python train.py --hidden_size=192 --rope_theta=500000.0 --init="uniform" --init_std_up=0.034 --init_std_down=0.0 --final_lr_fraction=0.1 --max_steps=3554 --dataset="wikipedia_en"
MLP neurons of a small language model. Each row is named by its layer, matrix (up: input weights) and neuron, and shows model dimensions 0-191. Each number is 128 + 32 x the weight over its row's rms, rounded and kept within 0 to 255. Numbers have three digits each.
Before each neuron's rows, "fires after" lists the tokens most often just before its 100 highest values on Wikipedia text that the model never trained on. A number after a token or word is its count.

fires after: " L" 21, " Pr" 16, " W" 13, " pr" 10, "L" 8, " l" 5
L2.up487:043172124117181107114120147061111139116083137112112125136094161160056166188139141117163095150132127160123144134157106142070127170177112107189166120124153131100103125146148101132103105141088116168126103107116188086097179159115181106132183170157082113150148095098129144149128198135088113145107124094118153186078175152152129153111156100124122085100156101172063124160114123104106133141159173128125116165141085157075179128119070171103097130101131140178149127103090109154144132108168127136167131104124107164145147121093016111152114123138119081067101111110141084139142142144015138180

fires after: " S" 21, " s" 18, "S" 11, " un" 8, "s" 6, "-s" 5
L2.up508:107196122122113146144168135159091150146114137099133099090110137116163133145147109124121127112147092178123111117127156139110104080051117125088176160211153177101120179146117186132118145153145087127081104090124144134122096162157107100194093153077125131163212109093135162090108174103137112115194151161131122124101113177135106186080145151131105153098119101162164116139163140123070164135123165217106082140103166149155188096068112141182138133155085114165109200124099157093093189140110144108109149146163084094107123098114169165127141112108024091113143094190128137116099128127094151161

fires after: " d" 26, " D" 23, "D" 13, "." 7, "er" 4
L2.up5:133149115113083116154120154135140164174119158126151105151104112088160084122164178115126146133095083153134130174126166149084154185135095153135125137124125153124119091120172127151068169109101131179131094125158115116144119137178036142159132144170163106110160103116122117122105145115150165113194091180109124147127148116208141145068116157107114197166094148092127116132124174142115116085117137145087163198148106119144092127157071116158137189112116096117159048080114198117131159159088139094043105132182135120082093090083110105170051110118083099112121096178163078155121160138045155140

fires after: " c" 22, " sc" 11, " Sc" 9, "c" 5, " t" 5, " Sp" 4
L4.up443:084056138133158164172157124096130111124128188120117163089145136114101129149031120130099108119169138177142131124144164180098116161166160127192090105161127051181113132164099062180102151088082106116132103123111068143128120109108142092145148133089073106163148129128110178110116113089077151151188162109198119100132058145110076082094121135150169095120123127157147156143130134148147091077112154099136175146127136114164133155148125190098144085137102037126120152143192163186169126141140158133117162133181110174104138189146116162105167096125123160131129141150155171115099172074103121086

fires after: "D" 15, " g" 11, " G" 10, " Ch" 10, " d" 9, " c" 8
L2.up613:104066093091194146128124142154141164186098142119093075114117209127127109125170118109126176112118141097144085112144072136101120140154080046181152138089175191158134173111114100142064138092136139163088156144112102094128109114148103115153106126119120159117147120117161110136154135138205159118125070087102113163125163159193156179099099115121125100153172117134101174091126152154047115100131110138118107163147210144119086145135061102121168141128087112105187226104091165155185083130098150139069177132116141100100180106150119099145121087142099095146091137147107122108093147131133170128

fires after: " K" 18, " P" 15, " F" 7, "K" 5, " p" 4, " V" 4
L2.up10:034157181158105157111152122087130111136079091191107112084138180138089092147154159052098150140129169181154110087099097147082124119096113137122154142138085143120142069105055099126169133115124108129089135150149169104115112092138164114180177066155141159168096127117166154078136043108099108141167101071115165084140104122139189143092168137143145135155138221182110120083118132129171100146103124142109063173065098137113097152144111172106121131131094124140104094152134106121140148120095165132092116141108094112128181103151173084119131134121126126160085073101110112084156073155071089137

fires after: " K" 17, "j" 10, "ord" 8, " J" 6, "J" 6, "A" 6
L2.up295:145157124146091173186109099079186172111089113068086071199225121106130122072122180147133147126104172068073123125152192163125127169114145135129119167073167114126112159119135123134137119110113150111104143139081072163083130160064135109119093175137099152147125119138151152113104155135117194147137172137133163112104111199151123174145074117118080197165094143116140120173112115161125136137102129091185099145100211139110131121129098150167173124135121146108082085181055131104114114096107168119143155102126094119111136155170089094122179138118180145127106164126111089041116122106127129114

fires after: " P" 16, " C" 11, " Co" 9, " O" 8, "-" 7, " c" 4
L2.up143:150140142104137112084132115148184148089043143113122111148098112121080100122109086102121126119163167131138137146125085131091130130126081139121106150137130103141061100174118216199123145128103099120154162169178131099186122128135120118147156099181200153142173126149179113181145159211085171170119158086143129131126070156155078137177117121140174074131149141134117143088088183149163100067071127203162180172186112064139140141147151166120142122109119127167132148088119156150069138145104152099124121134117121132119077150148183155144075182098136143143157129125141163206115110132171146171

fires after: "," 33, " the" 7, "er" 6, " G" 5, " was" 5, " is" 4
L4.up537:093120103143095111066154092147155134101098133184102180161132128127160181129162139091123141113071177121125118086145124113114153132085120085121075131111162100098118118108122132126144123175120110129118109109132113134101199107105067185127094161147136148100188085095139128171141058098099132162094147143147091128131081159089104159095029132138050096099144189105171157141088126185131197095188082127152130127157109172136123087135095135148066060102159122125072131126120141156134130127092144142133093138160109112080137209116102177197081116151117140153048163099131111102158130120107176153

fires after: " P" 22, " p" 19, "p" 18, "P" 10, "ap" 5
L2.up154:137090151133152128145122131099126117136109145158171095142138137097109175176175135120111152135150150086194144141154162099128104119107134084112093156112220163062098163162138157143165170107081066135127112178130131100165119174116166128174159124151068088141151091110085170222140137181094159039125108100133150122157160164160184170102072121117063169136148168167171140167118154140203144099112145155144183142129119055136163157104134138151135154109124093151176131093156116119160118109163131191129147138096110123127153138123213129102191143148091126115096093096106146109171136110112144174

fires after: "J" 17, " R" 11, "j" 10, " Gr" 10, " j" 9, " gr" 5
L2.up222:141129170099091143112096070134151121110163165133108062148210137123065076163070131161161161114078139095130148074141114099121141112139122142088183127074152132131081143107109099108087098189137169152097177114103103136063093080123195174095155115146145102139106113133071136114176140038140175147119134120145179120125168107121159127126078091097137131145124139166118131152120078149177134148167091073150100106165049092131142130145142124127068115109070132107112120119085086073140081070110106047140189127149054129094112104151109111140153133127136073155133128155103153139114161161135127139

fires after: " C" 25, " M" 14, "c" 13, "C" 8, " Comm" 6, " c" 5
L2.up331:090137161066148158131104125092073163035065106145114178129097157146169112122108129152120151146156113143112127109134084124150147169164165097111116135147153151114146083136092080094135164151154180093154160085098112174174135181144111128132128075166130119105162157125202205150107148076141083113105088062138163116053150090105156140154122157123155044150178105108100166129128129122111085126080149159120103128029116131090109116104137112146123122074167147131116116096111087090142172148098112136075137067103132109144174049154105149165155118110124150088114180150095160119132091155168141147

fires after: "p" 16, " p" 13, " P" 12, " o" 7, "P" 6, " V" 5
L2.up384:164143078178175128123137153118202167183157134144138097173139109168152184132178122152159179105183106129153109140126081094119093139111200159130127166072132155111119148079182139097157138125111116111180134114090164122151094127091110112146103142140114144082129160118084060099084145136087124120143103136055078113097133148132172103099082130161145138129182100117132174151162083143125145174089105126124155193093194098094172162117212180101115140112059111159178098111137178188088120121182108092127073097105088136162118188146167104094138152139156145127110109115099143141128140094083102149

fires after: " S" 25, " s" 14, "S" 11, "H" 9, " h" 8, " H" 7
L2.up134:107167108136102161166156119114160072124084130070071187132179164131189142147095122073120125155124136172123138088143108098114110094096128163154196106122100200162099185103152142100158142150102138110093141092123139115074105162145089099123098129136122142143201120156159141082148128107113087101126074110144143156066087140067121125119132150087092190104038138130147090110138112178166149170129084153116110170079154149086135145099101120161132154212130188138189169063133084135091070134138081166088142183139108150088108127142155105131167091119136143151166114140102131132121138119089068104

fires after: " K" 19, " G" 12, " Sup" 10, " F" 7, " V" 5, " Kh" 4
L2.up93:124152117122076155110107105113132161146092107083065159124151155108132163164195090070118099163081096126101104162065137153120123090103073091129067128117114150132094099083099104100103096061087136145123097154156187149113169095106158124115096172131172126125118164126106167191119113126137122153162174173120170131077078105181194129117142105143175103175140144137142084095187163110089078164143149108106107091132108103158123115169154157151120103103117146095073056112090161156115091093178158129113077153111176190160150101139188114157169168165149083155134092138103062146119135133075131117

fires after: " S" 28, " s" 26, " V" 10, "S" 9, "itz" 7, " F" 4
L2.up107:145171177123173175116143073098064109117167149123126171175079191147186130113113122084125050172130101138178156148115157091110138114178141158061120140111098164125147100109054134151122119127072154092176090113115145120134127068129101164178115156100124108153176063117119138117133136081109068180114074118135105139101137098113173142142197133121133123123150115118129139156197168208115141110122108123106055149135139119134157139184096179127114125164116163128154151123166125205125161105095142134093131083143164170109109066148127100091077165125137193095140089153159119085072155149120116123

fires after: " c" 25, " r" 21, " C" 9, " Commun" 5
L2.up532:191168059133137157122105152125093091113083099118106107128087124120201190099093131112168162110129148193138099139156120094087180112096118107154216117096173139109119111111108133123209150078142162131149095139192098092109118141073134098114152124121149122108167113112062118154134187102120136156111127132077079140129143103166119166090092135139182145108149191150146113054139141101145138127108200140134121149116069170117114165162099152130214055131161104171120153049164149123109130071109151156109122085129152137116154129184082122162157130129135151177062123119111108085145120110116130131

fires after: "p" 25, " P" 12, " p" 7, " form" 6, "cl" 5, "P" 5
L2.up297:149123133179116132095148091115095081145157139167195138082153144113059131140105194104130127129185152108170165132172088170139146148127094158128200121070124144158172141140075096155134169097132115114111127103095127151122095135079113120119134129103090135129175099141166110125111096113134172097089096073109154151122102095208130101160133126137134120143123162079192091129085149145131101131134184143140163143086159165109130126074220148187073138127134127163130175207134170089183157083153157150199070139126129128137105119170166124184163171156144159130115067086095162097183151154139137114

fires after: " L" 18, " B" 15, " Pr" 12, " Bl" 10, " tr" 6, " Tr" 5
L2.up440:107172046101148098114122114141156135003075185163116184173119181099073151130066161166118105154086170131171116099150099130109113161134144119154114140129152080124148104159088139160117132127139187131073121159138102115144147149098096136160153180152156090175129162175122186129177177109099151107137138117171122073107130110170095099149169135103098110143117080157162121147085124072072117067144119162103140091140132139142180104120120156135100185177102102183101128181132100164129134153127161113174116143109091102156150082084140154136168072133122106166100153123173084074142124152090112161

fires after: "S" 21, " S" 10, " K" 10, " W" 10, "w" 7
L2.up202:096157069141096122114147130091109136070053118095158121093142123102167151109099150105119130125125193086189136095119143143124127135154121095102112155164097207092117126109149155097010183158091115156170151178161132144140174179098140147167164104128122083151168175096135101163155106150092124157141141083103113131082125135118145183124083100226125088152133132192185118146111129155141068110132177124148135120091045165104161132179151145173104130158066128103142170104122125148113121141092149141106129138133147155168096115107190110147070123107119153067153090113141100082113119160116152163

fires after: " the" 51, "s" 5
L4.up522:120190100148101113099167128133147112106148139181102103155135161154115120125188128108121167068108159162138178139128131107132123094235141113090121145162114165128155124107080152136129142107124126052129131098102123152184144142186090131095091149159091148119164083101095154137062150128099116129168152094088131132109090112051137206148110129122087140112109037131165172150115137139141200123195125119175151155089107123091127093130145124173118164132177151112131139105137174110153122180192092138098112173159104140125130154156092079166153118144095122149054099181167122097090201169147160170

fires after: " J" 22, " Y" 16, "J" 10, " o" 8, " I" 6
L2.up122:057111134110133154154104130147175153128185113122110141102123136178117155122108166133109170082100131093141111125079133196114114193112096142071161167086056123109093149140133181125098084152084132181079118119116141090124093106148133096129058096115071158070123154111132149085140166168150199141167122145087120141170133160143124117191120095108147147073095163147101072095103127140108111151127129127115084180136108095162111114084154137124127148093043130150098104141141100045120156138128091092152157160063159109093102150131147127148187104112167138088074191167113097155118127189165113180

fires after: " Y" 12, " De" 9, " en" 8, " he" 8, " o" 7, " y" 6
L2.up586:134115114144138174116124089096102134210113178133148103129086103144161123135101135093113116068110088096176087136152047144136153117109088146138126107112098094057105199121115111146139105099055170093106115115137137106161137049125109073111188131196156184103123152131098072106101142170120142132146114091111130154151123152094174126160147088114125101096102107169151127139118156152058111136134139153097139243141141076116086134153114107070117112100215138154139144093152124089150144107159109133135134092140121152076056114152145178092080116179187078138099118124104115146072125139144109127

fires after: " B" 35, " W" 8, " M" 7, " K" 7, " c" 7
L2.up665:191106157125166146119098167142165124154142142166121183115146142195083140134147112113127098072095127114134127159127075121036188185123123132118133082151174161107153133136129146183180156113118141078070147207096117126078148112171206110111150142168183111164155097158081118149120149092068092143123155118126103098084171123115169131108114109102133116104139153189193107138116098077108077132096148142101081126071127138128165161130125128137146157118155130173096088160106135129150175111137132087139157182162158168128178130100191111202091200128078178098166169106138135119123136115115151145

fires after: "\n" 23, " in" 11, ")\n" 7, " In" 6, "In" 5
L4.up325:153074113167132174142127079098150107101085131172081140138111109114125127103119120087115156136165112119113131143085070141098084148144123162145101129105133098110083141114174139155111120178160137127143095092145189141169126113126077086112176171119178140130187130159141171073117109187165155143097101081188128114105186088160153152106132111097154072126093119076155151111180179155176065060188110088100108108097153118144122130086144138182144147129158162080117165133111089141216127129058157093099135123083127165129181113126163176139057082160158101112113138101077174124150126154187141132

fires after: " K" 26, " J" 11, "y" 10, " Sam" 6, "I" 5
L2.up536:176198109150077117146147113096168116100100042091131111113127087138124151112098130128134171114118080071150131094096113122125161091098105179143128113123156170153162193138116155180112142096092107120110158095102140098118098129125190154096136142113162178172132140146057126142158131130120161184119116175112127155188176157159119174122163150143129095112126158201115115095127095074095139107187163125117038158164167112112108156106089111161119212149156203137104150119144137129154100124117199191132120125162088132123083083158195122125163177186106102143100109108135098115153183126132087145

fires after: " P" 28, " p" 26, "P" 9, " sp" 8, "p" 8
L2.up13:165149238160137171138130111144168065122155059099154122145067129141066078058151120137096179158164191129131132139153129153144106084107122156104100146100167148197081138167060159156116147118145145145131133123103197155070088139198129125129124089140064156089133131155110114109126089113120095096048139134140114085122145135128105148119063131122127100100122138115136113151134112182163054128098101121080086169121132114136089077131115141124166151146062130174103163134142128194087093141127116099126145156164172097142149135139143083124167149091103156143143097146118037115170128119130136091

fires after: " H" 41, " h" 13, "H" 7, " A" 7, " F" 6
L2.up577:088136108169098129096100069140102089137131157121104125116082144118148039137170142091101127170116109164092140133088113110155083134121116108213116102123067144187135097149127124144094115181116131102131105120131102120178110137169145119152108094147086168144134122170066148072128142064129127129211105118143142168156164112097110141063135101155035069120106148146168167116139112164103116131119135129104095063098087058112090101210102139147161132112128072069149167141139104125138088116110178140134125149091096088092146107176143181154183121109145186147124161139106059142182144162125146149

fires after: "c" 10, "C" 9, " c" 9, " ed" 9, " C" 7, " ch" 7
L2.up250:140088151127127178095093123101094120108103177169092090132166080142149081087113129176074147157134168151103199109084117076107151131091122066171143102114143128104141146130095109165140162096143185072114094161151139093177103165184145094111137121105142176151123075155115116188111209157137116128134146062138158160125127157109110161170085164100107098162177161077087179103106184129100068161145194123156143145106098110125134152115076179176095128121167085149084141148169141148093118095092120130129078176081170114114202104159099136165157108096125134114116166109136082126099130130128180164

fires after: " K" 17, " J" 14, " Ch" 12, " D" 10, " P" 7, " W" 7
L2.up63:116138097099115101177117161122114137114153124112141104130125099116079135133141181101105136077134146107153158140169102102085102192140072096114120117095147089176138102126067134108154111135087073095115108170106099164121143122128109116141132165079129085141159065173086111088107115082099119138029125162146157123160031170136115134094142070107116141181125144199109035112148177157127090123094155161067129190163158120149098181147042131150163185051139087116107113118109165122112144110116118075114158172118130150102152124140134116161166142125126109145080108078161113105141179122135107174

fires after: " n" 22, " N" 22, " con" 14, "N" 12, " c" 11, "L" 4
L2.up204:097186092136168101155064112108150126173091145150131110122117045132136128163117136185158148131119198155097157144132096103133139122133149146116083134133170168153139074161115157156116135117124199130173184116183157086165088145115129116066095142052166112113050151163138135107123135144143104129168108120129133169126121112149108050114146176124154074089106142090119175180139132103119118080055127146176199114175130111096158128213129149107163115109085132133121177126121163123141209162146173136122121134122134148107158102142148102178102088122120181087079158100136110089112132081190151164

fires after: " P" 40, " p" 38, "p" 7, "P" 6
L2.up400:123179105119128100073134123129101176194112074150176155106120122060086148095129145109082128185153159114097160104162122126109086126106134126137156134105094108123095108149067163105128149125116118159130165121103159137044075132086178156196081127092049130096117091152128136093117061137149117122093096126143134115148122204146129097090077109146140165157117108180146093160104113128156114107146119127122175191145092103074158129115119134123134154090058101128179121178213089107173114161116129158135160151154102120168134132166154191091120157120154138078170120054103104190084107099170137129

fires after: " N" 12, " G" 12, " K" 10, " Q" 9, " J" 9, " Z" 8
L2.up488:181106112137142154113068122070112108163169104107189150183130139107165154135136155084160069172073065101134138102123116115083168136080102179088151120167152148080111092126157172122047086110118156104107103096145100117200123124099122131144163102074167151159107106097193089166108143094110194169154095163146113097137159114154113115120111165156159094146131137145202148113149058058119144147145142177097085091091078127145114094107131156111126150132092128156075082160146132146158114036132157143115154090089094151095168087114128182101152124131118074129114108119182116134145153170115117129

fires after: " H" 31, " A" 15, "S" 7, " s" 7, "H" 7
L2.up249:085226154077105124066116114111108163139100082107118112125127105118196107182099130106141166132097119099165135197118107138136133133096186203126103133118115122122166189128134141114087126127107124078189109113058193143120117144145097110130135109147119138210082127152137095160122146144100143120115116061187136176101069145109092080103170125148096128150099118168142107149174129180162129173132090160087150121105151149128152160183078132198146174123136135085162146154129095156147126168088088106093180095128133130089159053111168115146167186156127103154185112177136130112111114147082137102

fires after: " T" 25, " p" 17, " P" 15, "T" 10, " t" 6, "P" 5
L2.up273:152125156147030124093145110125150126147147104163197165099087142116068163079124136131115151137132129167137133153072113130132082138097148136150137089135186141131094125132111127098086165154147099139129149129096157146133096116105138102148167176139145133173135139118122148151087056145125120113106097165146146081145073144140122086124099128065134140170146143185096217058086158147064067117107162129072176154182175148103055134157127134089184083094117093142124166118181178116145059163134095146171134089081103119191148144167142127114174155152120154113122218095130111134118149115138086104

fires after: " in" 35, " on" 10, "In" 9, " to" 8, " from" 4
L4.up336:187120148107194076162111163159130138101101119128118111079164142166175159094121101108161112125179095096119127125121125142084085136137091190167078148127118065106144102096180143146124168181133041102170099143109132133154096107134104084113121124102176091158176085113125168127152105186095196123081112162112122074134140114099089097152122157132092062125180065131104139126173087105120059109148121191119157143105088150156110043137125109129161132156157101128154132168159143165142110150137155176077144147081105186088200181113136072142113153138131135134109156126158145132163124133179141077

fires after: " R" 30, " G" 16, " g" 9, " r" 7, "." 4
L2.up564:136112122115106155138066129144083197075130059120063071140195122118139100153149076171121154088098193116170034115167111105111118157061102112143139169143146150106118158118103125167128129115147119152101108100089093102137073148085095193176110087070165185147187155155156170122140093105166156121105180175080155152105133162136144195084119105181152131100143144168126115095110152146077159140122109164140141195137079184133167133079093155142111106122146131155140135064105158155148102103122166098142126126128144173127133140081171144141126098081103144118094126144117132165177175093109137111

fires after: " p" 22, " P" 11, " Sup" 8, " j" 6, " k" 6
L2.up589:115146153114102106141129159144178144201108080065105135091119179130132111083147068182154108151060125169100138112120090065142074166109106077109140113072147118121162168169095120087149159155125132174136117114100143118140132140113121108089144183086144130107113128168116093069124097175127145192085089116140137150087100168180148154143034139137096094139106196118115150094196068104190090133114110135092134094110109114129163117126141186103115134135140136131072091070123117155177129107166112121077122147196103149183152177126057124096129138150162106143115120122130105162186177145090128158

fires after: " C" 20, "C" 13, " c" 11, " F" 10, " fl" 6, " f" 5
L2.up320:134165114059190154096078122108177153115099172166113163165192109117066075096178143127103124126153145111158152195077147090104123144094093145194143089069141112164100169154139114142084104131127151128090129114087155089164144222101121115142137161137151095124159143139155210118146161126155091131146148109150038102084073146146161141133101155114098144110142154125090137164163137097137085111135099119184112088114161093145111111145119091158144114154125160130142210058110151135208153138106165136128122157070171105121128141108134060139121117057094157133133121132080103145142135168137157107

fires after: " sp" 22, " w" 15, " K" 14, " W" 12, " St" 9, " Sp" 5
L2.up230:151056131164111072098163151130166097111116131094085110128101147131154160099201094035110132090129134099057145078081148157116062130195110143185154132113134185147121137113203140136122138063116195092170133118124140193099118174144102107114144123112086088135125093168128135113139103161139115093111115108135158125094060148134150155103116140147124090106125156147164143129123100181152075114078202069104126116100149154113217133142112157133159061091131098188102099095109096148117132091122194155119122124115077146159113147134117115162119114115076132122144128114129161098097114114068125196

fires after: " K" 26, " J" 10, " H" 8, "j" 7, "h" 5, " N" 5
L2.up489:155189065153116172166158091126143130136059103110136108136190127081190076063132108093079136137111148083160150092189146142133125111135129177183083111126095150041180132131107177107083106129112134072168174126139101108081098091140109140161134088164079151078156149117114106108136100126157120170124147131093121121159055144152164206128096124098104107108134167136127076115117165086134099130145128142138106137167160175093134094145124114172153116072106174133125143198135099125131128079111127140105129199084090169126120130163133074132120134115147171133120198164137092074138128106147058091

fires after: " c" 15, " f" 15, " F" 15, " s" 7, " Ch" 7
L2.up714:168144145081120106166121127056139104117108130135134119153130145199110132102117155143108210098122119171098056195151092088129148109145103158176102150098087126157142088187148085113118107113121087081079098117122071076156151126123122085102158181119111144077127151132081167188124078107105087192151119121179119089081111141167089156074054120097114103092118118193113089102134163143080167135131142173139143171156124096191174159144075165176153144142060079196138130110138094102153093138133120093096128113070169162112090139138160128141153143105125133119129096133086164154106130137110151152

fires after: "S" 14, " S" 14, "s" 9, "os" 9, "-s" 5
L2.up56:114167082115154099158110145062144128139156146090103094087101151124155181122159135108159164071141178186154137159086126132157100121165086149089092069141158161113133125113137172114078169107165130092163171134138162152107144028152127090135107127111166178087140086111188171100200156144107176176148111053149174147090154111068167170150128101127118153104129143166137117209108170119141098123157047120132128130093189195130150121165123118143142141110111135081087165077127129167101126124147152130167156086171132138076087183156124131106097126158120101147098101112132094125099128114113064123

fires after: " B" 28, " b" 20, "B" 8, " l" 7, " m" 6, " L" 6
L2.up476:124124146208157107091107120122153195096058104112107147137105105087112162120115134117167180181113187145044124146085080188103157174157141119147150165107111104130120168100125066114178157133147113146093141133146150141122140014209089127101131124143133099122141139082119134183111121132128101112148142111126135135104109128162189123126143158079125111135097129124133005153130139144140051105145155125067136119115122131138160070140107081163126187142102150144103143142175107164143151135124093076123136125101100072152157126139137111121170090076166122118139154192133123052184149137130129148

fires after: " D" 31, " Sw" 19, "D" 10, " d" 7, " Th" 6, " th" 6
L2.up155:097094083146095146078113146148129164089105130154123100159159178127119137080101198097116141150127134119128127203162123151122090132146091142100139086166169197129146168137167174145131124094128148169141110119175091160100107162180095099128105051149124144140108149148104151081129098091125124134169131181133117162152168102115139196051110069085077170092055160110136114101141162122101062036113132111095097140166125162112111110158094031159173148137113100160147095103156097063103071156156147122116145140107120165091119120155130114146120112178102110144110070102160123103121077136095159099

fires after: " the" 35, " is" 17, " as" 10, " a" 5
L4.up191:156117150105161094155086187175199165095137132143072113198147183147142174097128100111128176124150203120094137150190110083102150092101223157097071082110147090142119108128164148159153168075152115158166135120111182065147132067127123159121113165111100121148173091132106111112066118169087199104128114142102118139095116146065126167145157168122121150043081074174104135108124100137135159154151128160096185153141140165107092131106133115120105103175159157088153156128151138121157130181170098100089124169096157110113171133129155121135124116108095145108088124135158121106161196148091145124

fires after: " T" 22, " N" 12, " J" 9, " Mo" 8, " Lu" 6, " Ro" 5
L2.up116:124129114139088108114125138073125149103167076138195106172134112112044132134087171103173087107140108085126097096117117065062109160144121221121128116173111177090153118119092157184109084151103167151131134136108105000113104122156138179140158161141104095136107121114098108083156126123155130133125167149136163126164142142114108131120098092144091112079141114152144155161142118152103140146094217085118137161175161102091110143113139149165151146069082197078090057115167134162132122113128099124178122159086154131067173116100168105117115121137152141091132125148127142147143152176103063166

fires after: " B" 54, " b" 21, " s" 5
L4.up302:142164157117096137160135121109142088114103114107091148151146102140074144172164105165149109129124083194098141112147109136150133133142099166069108150120122122051137130038189185171173137213142091118128102114140054152167160105168118181150164162142113150188132200156075114192175185092129119130117130172134166134063105191144149124126161127127160193160119146186119088132114131125162138178119130143152164102110114176165126146185141109127089095102146149085101135172137158132140125135092110121068150111140177125102115157131096195094104127100127135178135109192109128125163116116063140088

fires after: " on" 27, " in" 27, "In" 11, " In" 6, "On" 5, " " 4
L4.up11:184138153178105119160155106129119114136086151181120151066137087091138129080139074121102163153204101125102144149142111167086126170144108169156104134147187130178179171161136132090171153128149125098120111149119102126125149125145121104072171104133171146123156122184180117158162126146140163101177101132164103094171178122094130180087134095100138122187130158172142150121128140152114153122132079122120147145092075081162122111083172105096128119129127077131166175156155108113181128092095160100038141157071153123100178094149086062143140159108172118186144047124105089138147072124109046113

fires after: " D" 24, " d" 24, "D" 18, " T" 9, " a" 4, " Sh" 4
L2.up426:102044115159156077145106103065150151142078104129116146143152116105171138159111151124161162072104089124079061148119113119142163122102138143143096111128103181138108130091134154139102211096117140167167161106073098097097148125163125049163141097077155206134138117139069102132101161064096124160136118137110094147189136134080107132117096096084073208156122127109112104115119134112108140155080142120134086162132122155139061172114115124094168135095144123121096071145145142145128189124130165133128175169122101093072179082161121178134069153143137109114116175169167130068082137095121117077

fires after: " D" 19, " d" 10, "D" 9, " V" 7, " St" 6, " st" 5
L2.up364:101158158114111118139127148126044191136123119157168103134095113121093196039186162118136142117117066179146134094166090110097136154145119171182161132100124181162095114150115133159103077097092167172141128122129137136099123090141072096172100157136108146186126156133115117134100159171132135159081125080117143129146137153101183133061150089113158134146136171130125097185133133146136133099103145134126086124138082155155119103102117156214166123093142151142151156094083096187144226110107094151103137157148136129074182143133135049127170102138112152106120164140125136089169198074056127112

fires after: " G" 14, " d" 12, " D" 11, " Z" 6, "D" 5, " T" 5
L2.up182:086171130164171087184144105134142144132101077111096096132112160108140149139120171134138183142100144079094101101092163122073093088147129123112073107182183118127133084122106062133142139116069099164128092112134126084169038117101111137103146175130177149090133146121132142148133122137123099127208154159104096128115114118149124103151102135096141096168137175150121126082079108092124155097124122150161128176118079067115157148205095147153149106139115139165065163062168120165125159131159116121079208129167149072068144146125115160168109098190096179186131122178181139147139116188137172135

fires after: " c" 15, " C" 14, " h" 8, "B" 5, " v" 4, " H" 4
L4.up348:088175061131116157125118128137156134083092133062091133103083142139078187160110101167121116108127144172101160157147152135111111126168125108080122130075083080082139114131049123101154112172120132096118157110110160115127100066062106087076118091158115110130125091136120142164145127125098109160080114075149122203108121151071104085099187111090115175103108131135170171151162144172151106125114168131098147170111090153160124095177118148113162141134098123161103106118087098162146150150087125061104114144171098244108203143110107127137142120082180084140144117123082126173125078148179104168

fires after: " ro" 17, "o" 12, " Co" 8, " re" 6, " C" 6, " c" 6
L2.up187:121111117108149169106123159133116124133155122059116111135106089159088111124127105128114121102125158090157151160103151108084129155156122129109132152101127108119183073139132177141180100065069117054164121179103136118131120127121198078154146141141137075101155098183106157207085168135063171152078088098077115158086105150081122113189155095110182106149108139135158140148138188136116057136137138063089191132094156113095104111121139120113142158078105130131145116155147106174103151131192132132186100072125112179101074102170102139155150206117135178142122154087090074107141074122175141115

fires after: "S" 20, "B" 11, " U" 11, "." 9, "F" 7, " S" 7
L2.up735:157127169118109123128103132116161157096152097083091163082112131190134156134137126109098142110144161191128158125114106148085084159081141078158108111165117118130070072193075113139114100141134112142127137057165098142140153077065087130109118161138109085140172102120214085092142118085137148156234134124159062109106146118081143194132168129125103127110120135154101112204128081126060127120140072151069111136099080123115160168132143090165113063198082126122126171085113135160140158162137122163163143166117165142140087125126177140176142134139151078160086112159179135130099105115112124136

fires after: " P" 15, " p" 14, "op" 7, "ok" 5, " Penn" 5, " port" 5
L2.up421:097095108147112138071130152176155113134186082127125160100072165128155182119132135094143098135166186127074119169107154107146134126108070183105137128133140175130097131089138170098183137112100085066116092079103147157121058075113137106157197139116096168086190169181109174130143124156096136145128153152155101144116103118136085142150090107112149110169158124149136120148138114140143166100184101162166190183102106167122161074151150199078133109075120123112152093123164100111097104125152118092124134088094118148140135187156117134120115108091108075175169055068181085092105088103136100069

fires after: " N" 34, "N" 18, "cc" 6, "I" 6
L2.up11:085188134077113134088189147077166158128141059141158161137142118106160103112113180170086169135104112118108147105111138117169107092146137110161084090100194104153133038112069169100099105150152164165128136099151099099175064075096122138104140118115126144140144093085150107119175093148143118093169121159119179121159123152143102094143108105129167113117124141159201150167132129123104162135148086159054088099111108092133151106141158110089156108150130162169089157108109167102164157112125148104185181139107106106134165171179124090119179130080149133042085095067146127094047138113119104085

fires after: " h" 20, " t" 18, " H" 13, " p" 9, " T" 9, " a" 6
L2.up463:078134138125156165134052106146199113176052174131151120052129114069133112132132135102126158151099117183127150169110121164071148138080109107156129101068157080128125151103143119091104132123194087099092125137088139116160108136088188093115145123100073127137147141102050110106099157064104179084128140103151120091139196164064059150092095100110145120084165111157158154169100092141171141138137077128061150128120144147188157115130171121121121137141147103121144143145139128138072123113098157103127126175093110109120199144135179119152163130081110149121187154111125114072146181136194118116

fires after: " B" 31, " b" 18, "iz" 6, " en" 4, "est" 4
L2.up147:106156106136124080125092118130208135128092126125062095141096167150141198042136063104107128079116121144088169145144092165109128093059100190085109121131178122105163135088131099103124123118142109138145129115168086120124147088165114133081173142180195172208137147129150134088163163111099082154089192157153111103124169132181170114122175067157135169134137085097141091118106140073128145096151163089102169138060133148149143114154076125157114110159128131141090169125197114082121153151151079124132067118089127136145173100114137195114101108155100129102117128130146110111113078161110177098